Weights of a small transformer language model.
Training: 575M tokens, 4386 steps.
MLP neurons of a small language model. Each row is named by its layer, matrix (gate and up: input weights) and neuron, and shows model dimensions 96-159. Each number is 128 + 24 x the weight over its row's rms, rounded and kept within 0 to 255. A neuron's up and down rows have the sign that makes its largest values positive.
After each neuron's rows, "fires in" lists the words (lower case) most often at its 100 highest values on Wikipedia text that the model never trained on.

L3.gate380 [131 113 116 112 115 151 134 137 118 154 109 137  79 138 130 125 167 149 121 122 102 114 102 180  93 131 126 131 124  98 168 121 168 154 112 108  99  93 116 126 149  75 181 143 129 163 152 122  75 146 128 114 132 112 108 151  96 146 154 108 102 134 110 148]
L3.up380 [143 113 111  95 102  91 106 104  89 104 158  87 104  97 138 105 148 176 130 123 147 109 124  97 108 149 142 132 126 114 157 118 162 140 131 140  90  89  74 129 141 141 156 146 149 127 131 116 157 168 127 143 128 155 122 132 151 135 126 132 129 133  85 166]
fires in: "would", "can", "to", "could", "will"

L5.gate349 [ 79 109 116 114 119  88 120 162 135 147 125 126 119 120 130  92 161 153 112 191 110 121 150 173 136 140  88 142 164 126 128 144 151 122  62  99 126  81 131 144 124  65 141 136 143 149 142 118 119 117 136 120 121 102 151 104 138 144 125  78 103 146  98 132]
L5.up349 [153 146 109 155 109 149 152 151 128 139  92  93 106  77 129  84 146 130 116  85 119 141  94 118 108 148 172 142 124 148 164 123 144  82 112 123  70 143 133 103 134 130 122  76 112  84 135 105 128  84 153 128 125 133 106 125 123 147 172 143  99 123  94 164]
fires in: "of", "and", "who", "people"

L3.gate225 [168 131 100 121 133 105 205 127 142 112 142 148 138 114 124 153 113 144 130 104 132 114 129 147  95 166 140 186 116 158 153  90 138 143 114 128  90 106 155 123 101 118 155 167 104 146 111 134 120 139 150  85 151 144 108 155 139 120 158 144  90 118  86 129]
L3.up225 [ 67 137 130 139 116 129  69 135 107 121  98 162 127 108 133 141 120 105 147 148 153 119 166 137 102 131 148 125 139 145 145 138 134 151 119 125 129 117 165 148 127 130 158 139 169 101 135 159 115 131 140 125 140 129 132 136 157 103 196 124 128 144  90 196]
fires in: "of", "for", "as"

L2.gate283 [125  89 114 157 113 118 130 165 148 152  89 163 149 159  82  79 124  95 176 174 169 118 133 128 144 125 116 173 156 153 125 143 114 153 132 148 130 130 109 129 131 145 138 192 105 125 126 119 119 140  97 120 132 133 118 106 144 100  71 124 143 110 116 119]
L2.up283 [129  79 153 143 113  93 123 109 164 171 104 142 106 132  83 128 179 146 183 134 158 112 133 135 132 188 166 165 148 125 135 185  95 107 133 105 118 127 111 149 151 128 147 150 129 173 135 103 140 128 131 119  73 144 137 136 123 129  79 138 177 168 128 119]
fires in: "on", "of"

L5.gate86 [134 169 137 151  98 115 106  93 125 128 157 144  87 112 106 126 100 153 168 111 141 122 129  95 139 122 117 148 112 186 131 162 145 109 169 127 150 155 125 187 123 178 133 103 107  92  92 138 147 132 180 115 132 135 143 139 103 155 153  90  83 158 128 160]
L5.up86 [159 102 123 106 113 135 128 141 118 126 137 138 120 115 140 174 100 112  98 144 128 138 103 152 121 165 113 167 166 130 119 177 137 130 166 117 140 160  95 114 141 135  95  96  80 128 190 110 130 108 130 159 117 146 109 119 136 119 167 162 146 115 133 113]
fires in: "that", "his", "same", "this"

L3.gate156 [104 136 149 112 141 122  70 134 149 150  74 164 100 111 150 161 126 133 127 135 155 103 138 139 111 106 176 115 141  88 122 136 127 117 160 114  97 125 116 137 122 123 119 147 127 114 111 137 109 117  85 105 117 131 166 124 126 114 127 134 136 130 120 169]
L3.up156 [109 119 134 125 137  91 102 185 142 164 122  93 135 125 108  88 147  82 121 109 138  93 107 116 128 140 161 132 134 139  85 134  94 115 131 101  95 119 113  84 150 119 183 117 129 165 124 139 133 105 140  53 117 151 120 125 137  92 151 164 108 102 111 152]
fires in: "of", "among", "thirty"

L5.gate26 [112 112 131 144 152 102 167 124 109 140 148 111 152 135 119  55 156 140 148 121  64 141 109 124 151 139 115 188 178 144 139 115 138 119  87 114 134 161 148  91  80 146 142 148 136 136 120 154 117 128 146 173 147 134 162 105 116 152 138 137  90  89 138 101]
L5.up26 [122 133 111 139 155 150 129 129 165 180 182 132 129  88 155 140  99 141 138 158  85  89 114 138 130 120 140 155  86 119 160  92 128 156  63 138 139 163 125 166 160 143 142 138 140 132  98 137 124 108 163 147 143 118 140 105 155 130 141 146 141  77  89 136]
fires in: "of", "on", "to", "after"

L5.gate235 [132 150 130 110 142 145 161 107 110 129 154 136 139  77 113 181 125 134 134  89 113  90 147 120 173 174  82 132 129 148 150 136 120 145 157 122 105 152 109 118  97 128 127 131 133 125 114 152  96 151 125 115 152 100 169 140 157 181 172 125 141 125 131 120]
L5.up235 [142 108 129 145 109  87 176 144 167 136 155 174 114 118 157 105 148 127 150 103  80 143 135 120 120 152 118 166 148 126 160 141 140 138 150 130 140 113 105 101 136 131 145 109 108 153  85  83 105 136 134 124 185  99 158 148 131 136 110 127 123 102 123 127]
fires in: "as"

L3.gate21 [139  99 176 129 211 136 155 130 106 110 130 142 122 166 124 113  89 152 140 144 147 153 111 155 123 108 139 138  98 118 113 151 112 179 102 149 147  84 116 138 162 122  80  99  90 122 104 152 146 111 125 130 156 134 124 116  98 151 143 126 121 128 127 129]
L3.up21 [141 126 118 153 161 136 125 124  91 125 203 133 140 157 122 146 105 171 141 104  60 131  99 156 110 165 120 137  95 130 130 127 140 103 105 122 125  59 121  67 125 109 113 168 122  93 111 192 135 132 137 153 153 140 144  99 113 169 124 149 150 115 117  93]
fires in: "of", "as", "on"

L2.gate94 [144 110 102 157 142 125  75 145 118 111  75 110 151 129 159  99  99 136 155 158  88  69 131 179 154 121 145 120 130 145 142 154 118 144 104 102 125 139  80 147 104 112 117 150 122  94 135 158 137 100 155 103 165 179 137 135 135 194 118 118  95  95  96  85]
L2.up94 [116 108 156 138 146  97 148 155 139 147 128 134 147 123 151 133 138 117 159  86 153 135 108 121 114 134 138 180 146 166 141 142 165 135 151 141 131 102  81  96 159 160 121 148 129 102  97  68 124  87 138 150 128 148 137 121 142 109 143 158 146 117 142 138]
fires in: "that", "which"

L2.gate484 [122 114 131 148 156 133 121 145 129 115 132 129 156 127 138 121 109  79 157 155 142 114 174 138  92 171 169 139 115 130  98  96 140 143 119 128 151 128  97 158 106 160 130 133  77 141 135 119 120 102 154  92 125 162 121 119 149 123 114 125  97  78 102 127]
L2.up484 [147 141 159 132 136 132 116  77 147 146 156 119 115 173 122 108  92  92 157 114 159 103  95 170 111 122 126 189 151 193 124 138  99 142 141 100 132 131 123 124  94 140 158 141 155 103 122 113 134 165 140 125 153 127 109 139 145 125 128 122 131 136 105 151]
fires in: "that", "methionine"

L3.gate481 [201 113 129 131 164 134  79 127 117 169 112  94 131 135 167  59 162 103 110 152 153 128 164 100 153 107  66 110 145 113 145 139 127 106 102 137 111 101 104 100 137 124 128 122 122 110 102 132 109 152  71 135 162 137 179 119 117 120 141 100 103 126 143  88]
L3.up481 [121  92 156 106 134 153 109 148 137 128 127 145 138 165 154 127 123 160 150  86 168 101 106 149 115 113  89 123 124 118 162 109  83 139 135 133 105 168 132 163 141 139 121 107 120 147 151 107  85 113 143 119  99 130  84 158 119 103 149 100 122 116 137 159]
fires in: "it"

L5.gate266 [173 145 120 142 153 111 133 150 133 125 141 147 114 137  84 129  89 165 122 174 151 160  97 149 139 135 135 132  88  76 170 136 106 148 144 143 147 152 139 119 141 139 188 101  96 144 176 103 117 152 120 140 115 108 116  99 113 185 125 183 142 152 137 104]
L5.up266 [114 122 156 152  91 164 153 112 115 137 128 139 125 151 132 118 138 116 125 112  92 113 129 105 117 126 112 164 129 134 149 163 139 102 100 165 115 127 133 147 149 121  84 107 117 149 127  95 152 127 161 122 115 131 160 143 110  75 151 180 120 129 118 117]
fires in: "a", "is", "an", "was"

L2.gate408 [106 113 115  59  88 141 148 135 148 154 153 149  71 113 114  94 139 132 140 142 131 158 109 101  85 127  93 138 125  94 145 158  72 130 115 171 127  84 110 135 122 148 146 151 125 104  68  89 156 132 153  97 139 138 159 166 120 176 142 163 129 159 112 149]
L2.up408 [160 109 104 134 146 134 125  99 139  92 107 145 152 113 150 104 128 164 168 128 137 149 159 127 111 168 136 114 140 112 140 109 153 120 128  92 129 134 114 134 155 144 136 137  94 132 103 194  96 132 130 172 136 174 121 154 137 109  89 131 142 128 163 128]
fires in: "t", "s", "shot", "thought"

L3.gate440 [170 126  93 140 122 118 151 129 115 143 129 131 107 139 121 132 102 170 113 127 129  78 107 114 119 157 140 127 113 106 115 162  88 141  71 128 111 129 135 107 155 157 131 110 121 129 121 120 154 120 148 101 159 139 127 162 146 141 139  89 124 128 171 102]
L3.up440 [148 154  86 114 107 140 174  98  88 141 146 139 134  91 111 138 149 110 148 141 190  99 151 124 134 136  84 177 126 106 128 130 118  94  97 118  96 147  99 124 138  92 171 143 119 101 102 162 142 132  97 123 185 162 111 141 154  90 143  93 125  80 122 103]
fires in: "in", "of", "by", "on"

L2.gate400 [137 146 125 135 131 147 157 124 133 175 140 133 123 144 154 181  64  91  99 104 148  99 111 155 148 108 112 174 166 115 189  87 109 164 114 120 127 113 159 132 124  98 113 150 111 148 114 139 136 155 114 135  96 139 134 146 112 110 139 127 128 128 111 176]
L2.up400 [121 139 134 122 124 116 120 144 144 139 140 111 112 118 134 125 153 129 149 129 165 151 115 121 112 136 121 127 169 117 164 137 125  96  93 121 139 115 124 149  96 101 101 184 103 155 133 149 164 126  66 100 117 100 163 155 137 114 101 127 149 149 110  94]
fires in: "of", "by"

L5.gate455 [ 98 124 161  91 142 134 186 175 195 124 125 113 124 152 124 156 121 164 145 121 157  91 130 131  81 153 139 153 103 137 109 118 117 132 104 130 139 120 135 146 137 102 122 119 106 129 132 159 138 161 134 140 118 134 129 156 137 111 146 178 113 184 114 164]
L5.up455 [118 137 108 142 138 116 157  76 154 144 146 152 126 108 130 137 131 128 121 118 128  87 121 152 107 144 144 137 132  97 151 125 104 154 128 109  77 138 134 158 132 108 137  90 127 152 115 119 137 167 130  81 101 132 102 126 149  96 158 110  89 160 151 136]
fires in: "first", "the", "only", "of", "second"

L5.gate223 [111 152  81 152 126 130 144 138 144 125 123 109 160 140  89 141 114 115 138  94 144 200 140 149 138 144 110 129 158 171 114 177 103 127 117 123 118 140 129 125 143 210 137 132  74 133 147 135 133  95 152 140 147 140 173  93  89 107 110 152 124 119 121 121]
L5.up223 [121 140 106 137 121 147 133  97  93 170 122  97 127 114 129 137 150 127 121  85 132 135 113 131  73 123 161 145 111 133 137 125 111 127 103 125  89 121 112 134 126 129 162 127 106 145 158 125 136 101 148 125 100 108 152 131  88 125 137 182 111 150 112 159]
fires in: "the", "an", "more", "his", "a", "as"

L2.gate473 [ 90 164 115 152 155 127 113 131 162 144 109  97 119 128 125 162 123 147 121 126 135 135  78 132 140 128 133  93 147 121 140 145 120 164  91 127 125  74 118 143 147 124 130 114 141 135 109 119 132 142 150 143 131 155 132 174 100 112 144 150 122 163 141 141]
L2.up473 [111 124  88 143 109 114 122 129 109 163 111 141 147 149 143 129 134 132 131 156 146 125 114 124  97 155 101 162 101 129 125 132 134  90 130 109 105 106 145 154 172 117  83 144 151 140 135 133 140 168 139 137 152 136 145 120 114 123 133 140 117 128 132  87]
fires in: "of", "on"

L2.gate494 [107 110 149 138 161 127 111 137 205 112  84  91 157 105 145 122 102 125 122 110 166 102 123 146 135 107 107 133 109 199 103  81 126 190 123 172 139 119 113  73 137 137 117 135 138 145 136 160 121  96 141  91 113 150 118 121 150 121 151 109 125 147 133 146]
L2.up494 [106 139 129  82 139 141 133 140 141 145 116 118 111 158 203 116 154 112  78 130 145 157 124 138 103 105 156 157 140 154 108 183 159 105  96 126  94 127 105 125 155 120 159 137 121 116 140 107 102 138 129 103 134 163 167 143 122 156 186 114 146 103 110  93]
fires in: "of", "are", "were", "was"

L3.gate183 [101 173 139 162 106 112 193 134 162 111 155 143  98 159  96 174 111 139 121 146 158 133 153 147 136 126 104 124 151  95 190 113 125  99 120 106 104 111 114  97 126 161 142 140 121 150 128 147 130 133 119 163 169 165 143 111 131 106 156  81 122  95 127  99]
L3.up183 [ 75 134  89 103 166 104 167  97 150 123 163 138 179 150 109  91 165 129 134 132 132 127 162 158 160 148 127 153 125 107  92 115 133 141 107 132  93  84  93  94 106 135 132 115 119 109 118 123 134 136 111  89 137 132 144 165 111 116 165 184 160 113 126  87]
fires in: "of", "summer", "to", "fall", "birth"

L3.gate381 [136 111 145 152 134 117 148 130 136 141 107 129 111 110 100 102 132 154 127 178 102 133 131 130 159 112 118 135 149 132 165 119  57 111  94  82 157 143  81 130 144 128 139 121 116 137 120  83 109 171 126 144 109 160 114 163 112 134 107 141 148 142 130 110]
L3.up381 [ 96 142 146 120 165 142 120 111 121 111 114 150 161 144 116 157 177 142 129 143 127 111 134 116 172 158 119 130 160 127 124 137 120 120  98 101 137 127 101 147  96 151 134 134 135 142 178  70 109 169  99 123 140  94 117 123 120 119  91 156 178 112 190 150]
fires in: "of"

L3.gate219 [139  91 126 101 141 135 128 156 120 137 183 141 117 128  96 156  93 130  72 110 132 106 145 158 136 117 129 195 125 169  82 126 146 119 136 102 177 138  95 146 142 140 135 162 118 102 105  87 129 106 106 147 152 100 133 122 131 136 151 167 123 134 121 156]
L3.up219 [135 119 100 111 138 154 159 116 133 137 121 175 134  91 147 118 117 142  74 108 112 123 174 113 118 158 141 128 100 137 106 146 148 148 110 178 105 131 104 122 164 128 139 121 117 117 147 141 145  73 159  82 125 148 155 156 117 188 135  96  92 106 155 157]
fires in: "as"

L5.gate362 [ 90 147 124 105  99  67  73 126 115 120  84 177 119 111 113 143 124 133 142 140 175  96 127 145 112 117 116 124 147 148 127 144 126 136 138 145 178 149  92 100 125 148 139 128  88 102 130 149 160 122 164 100 103 110 107 139 118 140 129 147 186 110 126 132]
L5.up362 [154 121 120 120 149 149 126 143  85 111  93 136 137 138 127 116 152 158 114 119 148 165 136 123 194 133 165 111 155 130 163 140  94 144 134 113 126 136 128 123 142 128 149 120 110 156 153 145 108 144 167 160 151 163 150 123 104  94 143  99 107 135 139  98]
fires in: "to", "off", "the"

L3.gate280 [103 168 174 136 143 129 119 100 137  76  84 133 124 144 130 171 136 123 116  89 118 146  98 127 151 135 119 119 150  79 105 151 104  55 119 112  84 116 131 139 131 115 184  77 137 125 140 168 139 173 132 128 157 164 127 134 165 109 159 122 159 110 133 129]
L3.up280 [112 140 123 171 138 134 138  78 140  97 110 121 130 114 121 114 109 122  83 118 146  79 132 100 171 129 132 122 135  93 133  47 129 134 130 100 129 103  95 131 124 146 136 135 132 124 135 151 151 128 178 120 124 160 159 130 150 156 134 165  91 153 133 179]
fires in: "of", "released", "form", "into", "up", "release"

L5.gate22 [111 115 141 142 104 166 130 102  86 135 119 164 149 142 111  87 110 142  84  98 127 140 134 156 155 140 104 119 106 117 145 121  91 142 136 123 148 114  99 114 138  91 167 151 112 116 105 108 143 124 126 170 133 144 147 141  79 147 123 107 124 118 102 128]
L5.up22 [112 135 123 151  93 136 122 106 133 151 118 137  77  90 121 148 121 156 137  99 131 132 139  73 160 104 172 141 113 126 136 109 104 116 157 109 124 147 128  90 127 147 157  62 114 117 177 144 148  78 164 154 157 178 132 143 142 112 158 108  98 129 127 103]
fires in: "not", "to", "also", "never"

L5.gate490 [ 84 162 112 130 154 116 110 149 127 188 144 107 104 133 141 130 142 177 112 105 141 120 124 109 151 124  97 123 133 126 134 156 125 112 118 119 135 134 124 100 181  85  96 117 114 142 108 124 122 121 105 156 144 105 107 145 114  78 148  84 104 137 125 133]
L5.up490 [118 123 119  98  87 150 120 154 146 123 158 107 138 121 116 140 133 134 136 127 152 155 137 105 128 129 117 136 106 179 132 128 109 121 141 121 121 143 142 105 147 107 184  94 125 125 111 139 129 135 111 185 118 134 116 155 143 117 134 170  67 129 111 165]
fires in: "it", "that", "which", "they", "also"

L5.gate30 [113 114 115 135 115  95 120  84 150 123 117 172 149  92 125 111 139  97 113  84 141 106 126 133 138 142  60 119  76 124 119 127 115 145 160 160 127 124 110 147 136  91 116 118 131 198 119 172 158 122 193 125  95 138 112 128 144 151  93  99 147 144 126 105]
L5.up30 [116 105 161 172 166 137 113  97 103 109 115 131 140 112 165 119 101 102 137 173 174 104 118 137 103 138  68 134 104 158 122 124 110 119 108 112 143 158 154 135 143 123 188 125 136 147 131 133 152 113 129 104  86 132 140  55 114  99 142 118 115 140 131 136]
fires in: "in"

L2.gate490 [115 107 145 136 173 155 151  96 173 101 109 116 107 114 112  89 154 130 115  99 136 131 135 142 116 137 117 112 172 128 140  99  99  77 131 150 112 136  93 125 117 171 169 159 165  92 151 163 158 166 144 129 128 153 144 149 135 132 136 148 133 109 156 114]
L2.up490 [ 92 151 114 152 138 174  82 139 111 116 137 163 152 122 122 111 113 123 148 150 138 139 178 108 127 161  99 127 121 120 154 139 156 102 122 192 108 140 135 141  97 179 136  98 159  49 147 104 136 125 164  85 158 144 146 163 101 124 126 139 140 119 146 124]
fires in: "of"

L3.gate86 [126 116 136 154 118 103 168 174 131 142  67 110 144 153 126 150  85 128 103 120 114 115 147 120 122 158 105 107 137 107 116 145 121 133 121 131  84 126 137 145 137 101 106 144  94 102 103 108 131 120 133 166 140  97  98 155  87 100 124 144 137 101 105 122]
L3.up86 [156 120 152 114 130 126 135 128 135 138 123 142 135 126  58 160 138 134 164  97 167 154 156 145 138 139 144 104  99 151 153  99 134 139 158 112 170 152  96 104 147 144 129 169 141  96 142 169 100  90  87 178 162 103 167 144  99 139 111 129 134 120 147 133]
fires in: "it", "they", "she", "adams"

L5.gate207 [162 113 125  93 153 110 151 168 100 152 120 140 102 132 140 112 136 123 118 111 127  88  84 140 117 161 158 120 129 129 132 124 120  96 132 115 133 154 131 120 120 123 105 136 154 153  50 147 162 108 139 133 132 141 156 135 144 142 164 112 150 118 121 148]
L5.up207 [ 88 113 155 129 167 140 119 108  79 165 134 137 124 121 157 105 139 130 126 156 146 149 132 148 109 141 118  99 152 143 187 123  90 118  96 117 138 146  95  95 125 153 124 132 114 169  93 134 178 101 114 114 143 123 121 194 144 175 118 114 159 125 151  95]
fires in: "in", "with", "under", "of"

L5.gate392 [136 121 114 127 121 141 147  86  90 141 128  97 153 120 163 157 112 143 140 145 153 150 117 133 109  90 127 114 127 143 115  98  95  92 147 113 114 121  84 134 115 101 176 129 146 177 103 132 107 109 130 129 109 166 100 140 162 137 129 118  76 111 128 123]
L5.up392 [148 133 147 126 115 104 149 133 122 155 168 112 153 124 167 126 119 124 154 166 106 143 142  58 160 133 150 126 175 130 140 164 118 147 116  97 100 182  92 121  96 102 147 101 110 181  98 157 161 137 125 145 140 157 112 108 138 106 151 111  72 144 168 159]
fires in: "to", "for", "with"

L5.gate483 [131 105 135 111 165 153 137 159 128 119 137 116 140  70 145 117 159 153 104 130 165  97 133 148  98 140 136  75 165 125 106 130 167 159 128  75 115 103 145 112 123 115 117 163 154 122 118 188  79 134 143  80 104 135 146 152  95 155 109 115  97 129 163 170]
L5.up483 [142 144  91 122 134 134 111 120 179 156 110 119 138  98 151  95 131 114 154 183 113 109  85 147 110 155 121 124 158 118  73 126 107 145 117 132  75 131 121 172 111 148  90 163 134 130 110 148  97 159 170 100 118 157 110  96  98 147 166 111 150 153 176 138]
fires in: "the", "number"

L3.gate467 [146 120 125 120  76  88  77  88 101 168 150 111 172 130 119 122 114 147 114 143 131 155 145 142  88 128  84 115  98 176 129 109 147 132 134  81 185  92 148 142 131 153 139 139 140 133 147 128 109  71  92 102 138 125 147 146 112  98 165 112 112 150 112 144]
L3.up467 [139 112  88 107 130 108 139  97  92 151  85 142 108 138  91 138 131 117 124 154  86 110 119 157 111 144 111 134 135  94 121 116  93 106  82  35 119 128  94 179  77  94 143 163 113 125 120 134 103 123 130 105 103 103  98  92 111 124 155 117  94 106 129 143]
fires in: "to", "of"

L2.gate121 [ 96 116  98 107 152 100 166 158 134 100 117 175 130 104 110 173 122 176 152 108 162  81 115 168 109 148 128 147 163 134 166 142 162 162  84 145 114 168 140 104 140 114 152 139 118 138 129 143 108 150 136 114 119 177 148 146 107 116 162 139 155 136 123 134]
L2.up121 [ 88 120  84 118 115 104 124 154 174  87 117 111  91 118 138 175 126 115  77 134 146 116 109 148 127 116 151 129 152 113 134 140 124 129  83 184 117 133 108 124 148 145 157 112 140 130 106 102 116 140 136 119 179 168 135 179 133 161 168 118 134 148 146 106]
fires in: "of"

L3.gate501 [147 123 108 152 128 114  55  94 106 122 122 158 124 117 141 103 167 158 161  96 151 149 128 127  92 147 145 100 172  96 162 134 135 109 138 100 129 106 116 182  94 139 154 150 139 115 141 140 137 115 135 162 127 135 104 153 139 144 107 120 138 138 121 108]
L3.up501 [135 133 127 111 118 102 140 134 115 128 134  85 142 154 111  94 174 110 136  81 161 148 128 116 117 133 162 118 193  97 128 118 147 129 123 107 125 132 112 156 129 159 111 121 129 108 167 111 122 136 132 142 126 131 141 133 144 126 175 134 134 130 134 100]
fires in: "to", "of", "or", "and", "until"

L2.gate271 [162 107 113 105 141 114 107 136 153 148  99 131 117 114 151  95 131 161 138 121 119 124 179 141 141 113 119 121 144 118 126 163  90 138 105 108 106 116  92 155 152 165 124 128 139 153 119  99 118 123 135 151 128 116 176 170 128 129 167 120 116 140 118 139]
L2.up271 [134 124 119 122 158 147 110 119  82 134 103 119 135 100  83 154 139 169 118 137 174 143 136 133 141 115  88  99 122 136 128 137 121 129 143 124 154 147 111 137 182 161 103 123 114  84 142  89 172 106 132 128 119 137 130 148 123 147 107 118 130 153 143 149]
fires in: "t", "i", "s", "heard", "trying"

L3.gate203 [104 172 134 171 131 102  93 125 129 121 108 147 145 105 139 131 151 109 134 135 152 112 116 102 129 160 105 130 143 114 139 152 130 121 135 144 115 116 132 100 120 173 114 135 148  93 169 132 162 140 105 149 149 124 148 158  88 121 118 154 127 130 127 127]
L3.up203 [128 131 135  85 159 126 134 135  53  97 144 130 127 143 157 110 163 113 138 159 111 128 127 126 131 123 182 134 150 107 174 118 164 140 130 131 127 136  91 120 147 126 116 130 107 101 127 138 131  99 111 104 157 140 125 109 112 117 164 132 154 108 125 103]
fires in: "of", "between"

L3.gate454 [116 149 131 122 101  93 147 119 132 162 159 147 124 134 119 117 164 158 157 151 147 140 179 107 110 108 112 131 139 192 137 107 134  85 117  89 131  84 144 154 140 139 128 161 168 114 172 147 110 130 126 147  98 163 109 112 105  77 120 172 124 165 135 132]
L3.up454 [126 164  75 141 137 133 130 129 136 120 144 122 144  88 106 104 125 123 189  95 107 147 134 117 140 151 121 153 117 106 137 159 138  93 101 168 106 168 101 172 131 141 138 130 140 107 160 150 125  76 122 161 112 138 117  94 122  87 108 141 105 140  59 129]
fires in: "of", "restoration"

L2.gate138 [119 148 179 129 132 128 118 118 140 101 121 105 107 108 148 107 128 140 124 148 130 161 134  68  93  96 135 136 108 119 144 104 136 144 129 165 123 110 106 129 139 110 178 107 164 113 140 111 116 101 173 121 148 154 101 107 137 170 159 157  78 132 123 145]
L2.up138 [109 114 142  76 153 106 145 115 121 142 123 117 100 140  81 169 121 174 119 160 128  97 158 134 102 121 155 100 186  99 160 118 122 128 117 137 148 132 123 126 130 175 156 134 136 146 146 155 152 136 141 101 147 166 126 151 127 113 146 149 117 130 143  98]
fires in: "of", "for", "on"

L2.gate424 [ 93 111  78 141 123 114 151 133 121 113  82 126 161 101 141 137 161 173 137 149 109 156 111  92 153 123 132 126 112 128 122 118 114 167 135 147 163 154 140  81 101 121 144 172 110  83 130 196 142 124 159 130 116 143  92 166 150 176 123 168 115 158 136 114]
L2.up424 [170 128 140 133 124 146 114 113 136 122 142 140 153 108 132 130 140 162 126 157 165 108 174 143 146 123 148 136 170 147 131 143 143 166 141 163 115 104 137 115 145 130 115 166 147 118 183  93  69  93 102 153 149 168 123 156  99 126 183 109 137 128 140 118]
fires in: "of", "for"

L2.gate323 [131 122 134  99 116  95 129  93 176 108 106 130 158  82 117 102 104 112 147  86 177 142 104 151 112 159 109 114 121 156 121 124 121 125 150 133 119 138  86  96 165 107 149 125 109 129  81 132 106 115 155 113 152 142 121 139 120 110 137 127 110 115 134  94]
L2.up323 [132 137 138 129 140 134 148 135 151  86 106 135 110 137 129  72 136  87 128  90 139  97 167 142 153 113  98 128 155 156 106 136 156 113 164 131  82 185 145 128 149 114 128 148  91 134 130 129 124  98 142 122  93 166 145 134 169 145 104 104 116 154 151 112]
fires in: "that", "saunders", "in", "of", "suzuki"

L3.gate397 [115 178 127  91 139 150 133 116 124 146 133 162 144 114 128 161 143 102 150  83 195 132 115 155 145 148 132 115 176  98 154  82 135 140 125 140 100  89 100 136 160 133 119 141 113 139 144 126 127 133 102 102 131 114 130 138 112  75 111 132 135  94 132 126]
L3.up397 [142 138 132 170 145 119 153 103 146 122 148 121 153 131 100 139 107 167 147 154 118 175 152 131 144 137 100 118 102 102 164 121  80  89 108 109 118 114 145 163 154 148 101 142 108 120 138 132 138 132  91 151 110  85  91 159 114 109 109 122 170 149 145 113]
fires in: "of", "in"

L5.gate217 [134 111 149 142 170 143 175 102 121 113 101 166 123 159 115 114 123 124 135 132 113 123 122 102  90 179 160 123 181 107 135 132  95 155 129 128 131 129  90 153 116 151 127 129 122 110 148 185 125 180 117  93 113 120 134 130 124 143 131 110 156 132  90 110]
L5.up217 [133 107 103 124 119 133 144 142 114 156 111 149 123  70 134 136 142 173 151 153 128 128 137 100 136 111 116 110 135 140  84  88 134 166 113 146 107  97 119 111 101 143 134  90 123 125 114 118 156 150 136 126 137 135 149 119 131 118 128  83 134 158 140 118]
fires in: "in", "on", "injury"

L3.gate169 [157 158 142 139 153 148 150 123 191 119 152 126  99 160 137 151 125 166 189 130 150 109 139 118 112 123 120 108  98  81 133 120  90 131 109 104 168 133 155 129 140 152 135 128 117 149 131 156 172 144 161 143 117  76  97 106 115  51 146 162  73 159 138 166]
L3.up169 [116 204 143 116 144 112 123 104 118 118 120 104 141 121  98 133 158 147 148 127 120 158 150 141 117 164 122  86  85 128  89 122 105 100 132 139 130 129 145 163 149 169 119 110 129  92 117 182 120 121 140 103 129 107 134 130  98 108  79 140 118 125 185 146]
fires in: "it", "apps"